MLP neurons of a small language model. Each row is named by its layer, matrix (up: input weights) and neuron, and shows model dimensions 16-79. Each number is 128 + 24 x the weight over its row's rms, rounded and kept within 0 to 255.
A block is one neuron, or neurons of one layer that tend to fire together. After each block is what it responds to, as a language model described it from the Wikipedia text at the highest values.

L4.up2 [110 109 110 115 128 121  89 135 147 167 114  93  94 126 122 108 122 114 115 118 179 142 157 119 131  92 118 132 143 140 143 119 132 121 161  89 111 117 104  44 131 143 155 138 132 123 138 143  91 142 162 167 172 104 130 162 128  97 135 158 184 138 116 102]
L4.up25 [127 146 139 123 102 151 106 138 125 148  89 130  92 131 119  90 133 110 175 145 137 128 136 120  88 129 157 136 126 141 135 116 160  89 182 160 140 143 113 132 141 154 138 147 124  62 128  99  87  93 166 143 150 103  99 151 107  84 144 136 133 159 118 124]
L4.up48 [ 60 124  86 104 118 104 126 120 147 128 102 155 145 121 146 112 109 130  85 134 121 128 129 164 136 135  95 131 161 135 176 140 132 133 184 112 100 159 125 107 130 176 179 113 160  99 156 124 117 130 153 122 168 142 105 115 130 126 103 136 123 116 129  99]
L4.up226 [ 72 113 104  80 102 123 113 136 167 135 145 146 155 129 168 142 137 104  91 160 131 161 163 115 107 126 105 136 123 151 154 138  81 109 110 183 144 162 103 176  94 141 179 120 113  79 121 146 149 137 127 133 144 111 111  76 118 141 161 118 104 150 144 123]
L4.up438 [128  82 123 154 137 179 146 135 133 159 143 135 101 168 108 105 112 105 145 152  93  80 122 108 137 101  87 123 146 186 149 101 132 134 176 120  98  77 137 118 142 141 148  98 152 132 157 124 119 108 127 156 127 139 136 148 126  89 150 147 112  95 152 127]
L4.up541 [127 138 135 128 110 121 129 123  77 149 147 169 162 107 131 152 112 146 156 106  94 160  86 144 128 160 139 100 113  78 119 106 145 147 167 125 116 133 102 212 193 140 128 161 127 151 139 115  86  98 108 167 106 144 117 140 130 123 148 185 118 155 122  89]
L4.up552 [112 132 115 106 122 112 125 103 113 190  64 110 161 144 158 124 109 124 122 115 103 135 152 149 130 122 123  67 127 141 135 138 153 125 114 130 119 137  74 154 123 136 134 117 138 100 167 112  84 107 136 119 115 131  96 108 112 146 145 179  96 131 101  85]
L4.up637 [131  86  90 140 165 139 117 129 134 185 105 127 149 119 125 115 121 170 142 126 125 129 123 126 112 150 130 129 132 125  80 136  96 108 155  90 142 110 107 118 117 154 106 126 177 104 108 172  89 178 113  93 102 100 113 125 129 126 186 148 123 127  96 106]
Responds to: Split-word second pieces. Second word-piece after a short capitalized start, mostly O or I or De, as in O-d-ense, O-x-ford, De-af, I-st-anbul.

L5.up57 [109 104 101 146 131  92 125 154 127 117 166 108 125 105 140 178 118 127  86  73 159 108 149 150 126 139 121 129 119 109 114 129 125 151 154 114 110 147 113 168 123 145 156 147 140 110 154 103 145 124 145 154 132 112 107 128 117 124  88 148  85 152 144 170]
L5.up359 [ 94 132 104 152 131 139 115 122 108 178 129 180 176 130 129 169 155 118  97 126  95 172 160 117 102  84 114  86 101 109 132 127 133 165 152 112 131 109 129 156 162 140 112 131 155  97 129 122 121  65 105 102 113 142 110 142 143 126 118 190  98 128 106 107]
Responds to: Sentence-opening determiners. Determiners like The, This, These, Its opening a sentence right after a period in expository text, often pointing back to something just mentioned.

L2.up49 [ 92  76 127 106 138 104 141 141 128 158 120 122 145 155 167 126 118 124 106 115 141 128 129 149 114 169 133 104 157 107 143 155  75 140 125 120 108 166 142 131  98 158  94 120 200  86 134 125 133 154 109 135 116 152 172 149 157 129 131 101 137 125 141 112]
L2.up132 [128 117 174 138 134 127 142 112 137 118 134 138 157 133 190 164 124  99 124 107 103 166  90 119 136 111 136 124 137 151 133 131 126 130 137 137 162 131 122 118 193 170  89 147 150 143 184 111 140 159 153 100 121 146 147 143 119 105 120 108 127 157 122  91]
L2.up298 [ 91 130 130 134 176 145 108 100 132 104 124 149 149 113 188 123 101 117 102 119 117 144 143 138 150 139 130 133 126  97 122 115 134 169 157 142 137 124 159 119 131  75 136 144 141 133  93 110  99 161 116 148 125 169 116  99  81 121 121 149 184 105 133 105]
L2.up462 [112 102 126 160 160 136 137  78 121  90 123 129 139  93 105 148 109 130  83 119 129 178 154 146  79 157 104 115  94 111 143 129 142 117 131 151 159 127 138 136 135  90 137 168 133 114  93 125 145 161 123 119 108 139 139 132 121 123 104 106 130 165 149 112]
Responds to: Indefinite article a. The word a (also A, at, an) after a verb or preposition, usually opening a noun phrase, as in had a tacit agreement, at the age.

L2.up141 [124 104 138 122 112 100 149 157  94 105 138 105 104 165 152 131 122 147 130  92 121 102 145 114  92 118 166 120 124 170 137 162 127 104 168 119 155 134 165 124 157 180 114 147 134 128 153 131 147 151  87 131 122 103 116  97 119  81 150 128 129 130  98 151]
L2.up317 [112 128 134 118 108 128 176 117 110 133 124 115  91 129 149  89 100 163 109  80  98  83 137  84  90 107 131 126 113 135 120 104 162 112 161 151 157 143  91 168 103 138 184 151 119 146 143 171 143 141 133 123 134 121 141 142 134  95 114 119 134  98 125 123]
L2.up394 [ 76 150 124 124  90 132 144 115  97 114 137 102 123 110 165  61 125 126 123 130 106 117 113 135 108 112 121 106 148 126 125 154 104 126 143 102 121 156 156 114 176 134 165  96 149 115 130 165 128 118 129 147 126 136 102 153 120  83 152 140 110 132  91 139]
L2.up594 [105 162 144 116 109 137 138 133  81  92 136 127 172 114 126 121 129 132  94 125  91 143  97 143 110 155 135 166  99 110 110 109 129  90  81 163 145  93 120 142 122 156 161 164 110  91 169 109 152 131 164 121 133 149  89 112 152  92 103 143 113 145  97 147]
Responds to: Table and list cell fragments. Word pieces inside names and labels in table cells and semicolon or dash lists, especially sports tables, such as Pts, Glenavon, Dzhanashiya.

L5.up114 [ 91  96 115 125 125 157 118 131 203 147 179 129 185 167 137 104 115 148 131 140 132  90 161 117 130 145 111 135 107 131 137 106 109 150 102 151  88 116 147 146 129 135 124 138 155 136 123 111 118 123 154 145 103 165 143 120  96  85 113 102 162 138 128 126]
L5.up177 [104 146 106 133 135 119 166 143 142 135 137 124 121 148 151 145  88 154 121  98 128 114 102 160 142 114 129 114 146 112 148 149 109 118 145 141 128 121 151 137 144  90 136 163 129 134 116 108 110 160 157 120 135 156 176 105  97 111 152 176 168 156 133 116]
Responds to: Forms of "be". Forms of "be" (is, was, are, were, be) used as linking or auxiliary verbs right after a subject, pronoun or relative "who/which", as in "he is soon tired", "who are brave", "was canonized".

L5.up128 [106  95  97 105 122 143 148 112 134 163 151  76  83 155 139 142  88 148 127 102 119 145 151 163 124 159 125 116 100 115 145 157 180 112 128 112 157 124 109 121 129 111 115 135 135 113 126 153  99 142 158 120 158 123  95 119 136 144 153 172 122 141  99 168]
L5.up286 [116  89  77 131 140  71  97 110 113 165 114 167 158 166 103 126 111 153 113 159 124 132 118 108 128 127 140 118 114 148  54 111 116 130 175 115 119 104 115 156 131 107 143 128 106 106 134  97  70 120 170 147 140  81 101 136 127 106 104 102 128 147 142  95]
Responds to: Proper-noun second pieces. Second word-piece of a capitalized name split after its first letters, like O-tt-oman, Bow-l, I-d-aho; also the s in decades like 1860s.

L4.up27 [ 99 172  96 162 167 111 147 116 143 116 128 107 149 126 195 122 111  92 140 121 163 120 125 149 129 115 133 112 107 169 101 105 110 106 177 117 158 141 135 164 111 145  92 113 167 113 128  86 132 165 136 122 123  98 115 146 137 146 101 103  86 139 114 153]
L4.up95 [141 131  70 137 128 117 133 120 128 156 193 174 132 138 129 130 105  77 113  98 126 177 140 131  92 111 111 113 119 137 117 129  88 142 101 101 144 125 151 143 130 135  98 135 155 130  81 126  99 140 111 138 161 104 123 109 160  96 127 132 135 120 103 109]
L4.up103 [109 146  92 108 115 127 151 138 128 138 101 133 183 152 123 139  99 158 137 136 103 143 107 165 164 156  68 125 154 109 146 138  95 110 155  95 114 114 121 127 123 108 122 165 172 123 118 123  92 127 135 158 162 138 110 178 102 142 118 138 103 133 216 154]
L4.up119 [118 145 140  93 136 130 145 138 144  94 155 136  93 123 124 136 144  98 128 151  97 132 104 162 110 134  92 153 153 119 145 151 133 152 138 160 133 143 149 112 126 133 119 128 155 113 103 145  99 174 115 128 131 129 139  89 144 115 110 121  87 106  99  93]
L4.up243 [115 132 132 135 157 133 133 125  74 115 103 136 147 133 161 124 121  98  73 137 116 134  84 149 121 106 135 102 160  96 146 176 141 112 120 114 157 156 151 139 126 139 177 121 129  92 118 118  79 139 117 139 136 112  97 115 140 111 147 137 105 150 107 131]
L4.up387 [131 144 123 153 106 113 156 123  95 122 145 129 155 140 146 158 112 129 137 123 114 165 132 135 181 140 139  89  63 128 165  92 144 178 128 161 125 118 120 148 134  81 125 140 182 161 134 140 114 121 103 153 139 126 100 139  96 111 143 148 119 162 127  92]
L4.up514 [146 146 120 172 147 182 144 113 115 161  83 146 152 135 144 125 104 164 108 121 152 163  98 177 153  96 124  90 129 111 108 146 153 133  98 112 137 134 161 140 140 134 102 150 127 150 117 147  87 121 110 109 159 102  94 146  99 125 106 152  83 153 116 101]
L4.up593 [121 152 161 175 120 136 123  78 129 139  99 130  95 129 114 105 145 104  79 125 114 147 156 148 121 124  77 111 129 104 136 137 205 129 123 131 133 139 131  83 124 134 116 158  90 118 113 122 114 171 195 150 123  98 137 114 135 115 109 137 101 138  95  96]
Responds to: Opening token after break. The first token of a new paragraph, heading or title, mostly "The" after a blank line or inside "==" headings, and "==" itself after a paragraph ends.

L4.up94 [122 130 135 137 159 123 186 143 129 121 135 130 119 102 143 137 165 114 146 112 124  72 143  92 112  93 155 102 118 103 149 141 167 165 148  99 181 146  93 161 101 118 127 142 192 140  83 109 119 143 116 123 106 137  88 113 113  97 128  99 115 104 165 127]
L4.up260 [116 111  88 116  92 126 165 127 136 160 151 146 105 145 107 172 104 122 103 107 139 138 134  95 131 107 114 116 120 143  82 139 139 116 156 144 136 112 127 150 130  97  74 121 153  89 126 157 118 142 132  73  69 169 132 116 104  95 174 137 147 174 143 120]
L4.up320 [123 149 131 141 158 198 151 144 170 136 131 114 169 128 132 107 100 161 124 123 141 131 157 109  71 139  81 127 119 144 176 134 139 116 143 131 145  80  98 111 140 109 105 139 164 116 112 139 157 137 163  91 134 120 135 158  87 112  96 172 132 124 164 148]
L4.up336 [116 118 145 119 181 107 107 158  96 138 140 151 122 112 124 176 146 104  97 122 131 141  98 136 143  99 134 167 160  94 167 118 124 102 123 122 121 179 172 117  74 147 114 164 131 131 127 151  86 151 104 121 111 168 131 105 113 135 150 140  89 117 125 130]
L4.up366 [166 127 114 149 110 120 151 163 157 141 180 114 137 153 133 173 108  96 161 160 106  99 104 107 126 114 115  61 128 157 131  93 105 173 166 129 145 149  82 108 104 152 110 117 131 141 163 139 134 162 100 164 126  91 115 109 107 103 125 144 130 147 157  98]
L4.up419 [100 153 108 162 138 106 152 143 126 167 148  99 132 127 138 135  97 132 116  89 155  98 119 149 105 113 146  85 124 130 128  73 133 147 136 163 187 134 134 154 130 134 100 146 135 147 162 103  72 125 119 146 104 130 142 170 134 101 151 138 156 142 136 126]
L4.up592 [120 138 129 137 123 144 156 200 141 153 139 166 131 142 136 111  93 100 128 113 136  90 107 130  82 114 135 144  71 127 120  98 137 113 149 114 159 134 147 138 139 116 121 153 129 131 138 119 130 158  71 116 124 154 139 134  96  85 115 116 131 147 151 112]
L4.up606 [106 115  95 110 134  99 139 105 137  95 134  98 139 173 114 122 138 128 118  69 154 111 125 128  61 122 115 151 112 145 151 136 158  87 131 139 117 146  99 170 121 143 102 132 140 161 130 144 128 113 105 136 110 129 148  84  93 138 152 107 160 128 114 103]
Responds to: Predicative article after copula. The article a/an after was or is, plus the copula itself, introducing a role or category in biographies: "He was a member", "is a regional", "He is an".

L2.up74 [125 128 150 139  89 117 130 136 111 127 105 124 138 149 163 121 118 146 110 132  84 126  70  73  99 110 107 141  90 150 154 127 149 126 141 104 140 132 128 162 145 114 149 132 147 167 117 160  96 148 138 157 100 133 109 144 116 132 118 111 130 125 112 121]
L2.up267 [136 119 134 134 170 110 129 148 109  94 155 170 160 152 139  86 150 107 106 106 148  94 135 151 114 150 105 117 141  90 127 135 157 177 146 136 119 145 153 115 147 149 108 126 114 150 114 179 105 164 143 110 115 104 128 139 137 102 109 143  95 136 102 107]
L2.up436 [138 150 101 120 132 116 129 114 140 163 124 137 142 162 102 151 122 130 134  79 127  93 122 148 158 122 142 117 128 157  96 131 105 125 140 136 123 145 150  79 141  54 101 157 128 145  93 134 134 167 161 181 112  90 116 130 100 140 125 129 107 149 108 162]
L2.up485 [146  95 131 170 136 119 131  89 143 101 158 132 174 153 101 141 129 156 147  92 127 124 132 120 129 120 124 118 104 106 105 163 121 124 133 102 138 121 159 126  95 104  92 120 151 126 111 136 122 138 110 136 135 111 163 138 108 138 124 113 109 162  93 151]
Responds to: Determiners opening noun phrases. Articles like the, The, a that begin a new noun phrase, often at sentence start or after of/in, plus stray possessive 's.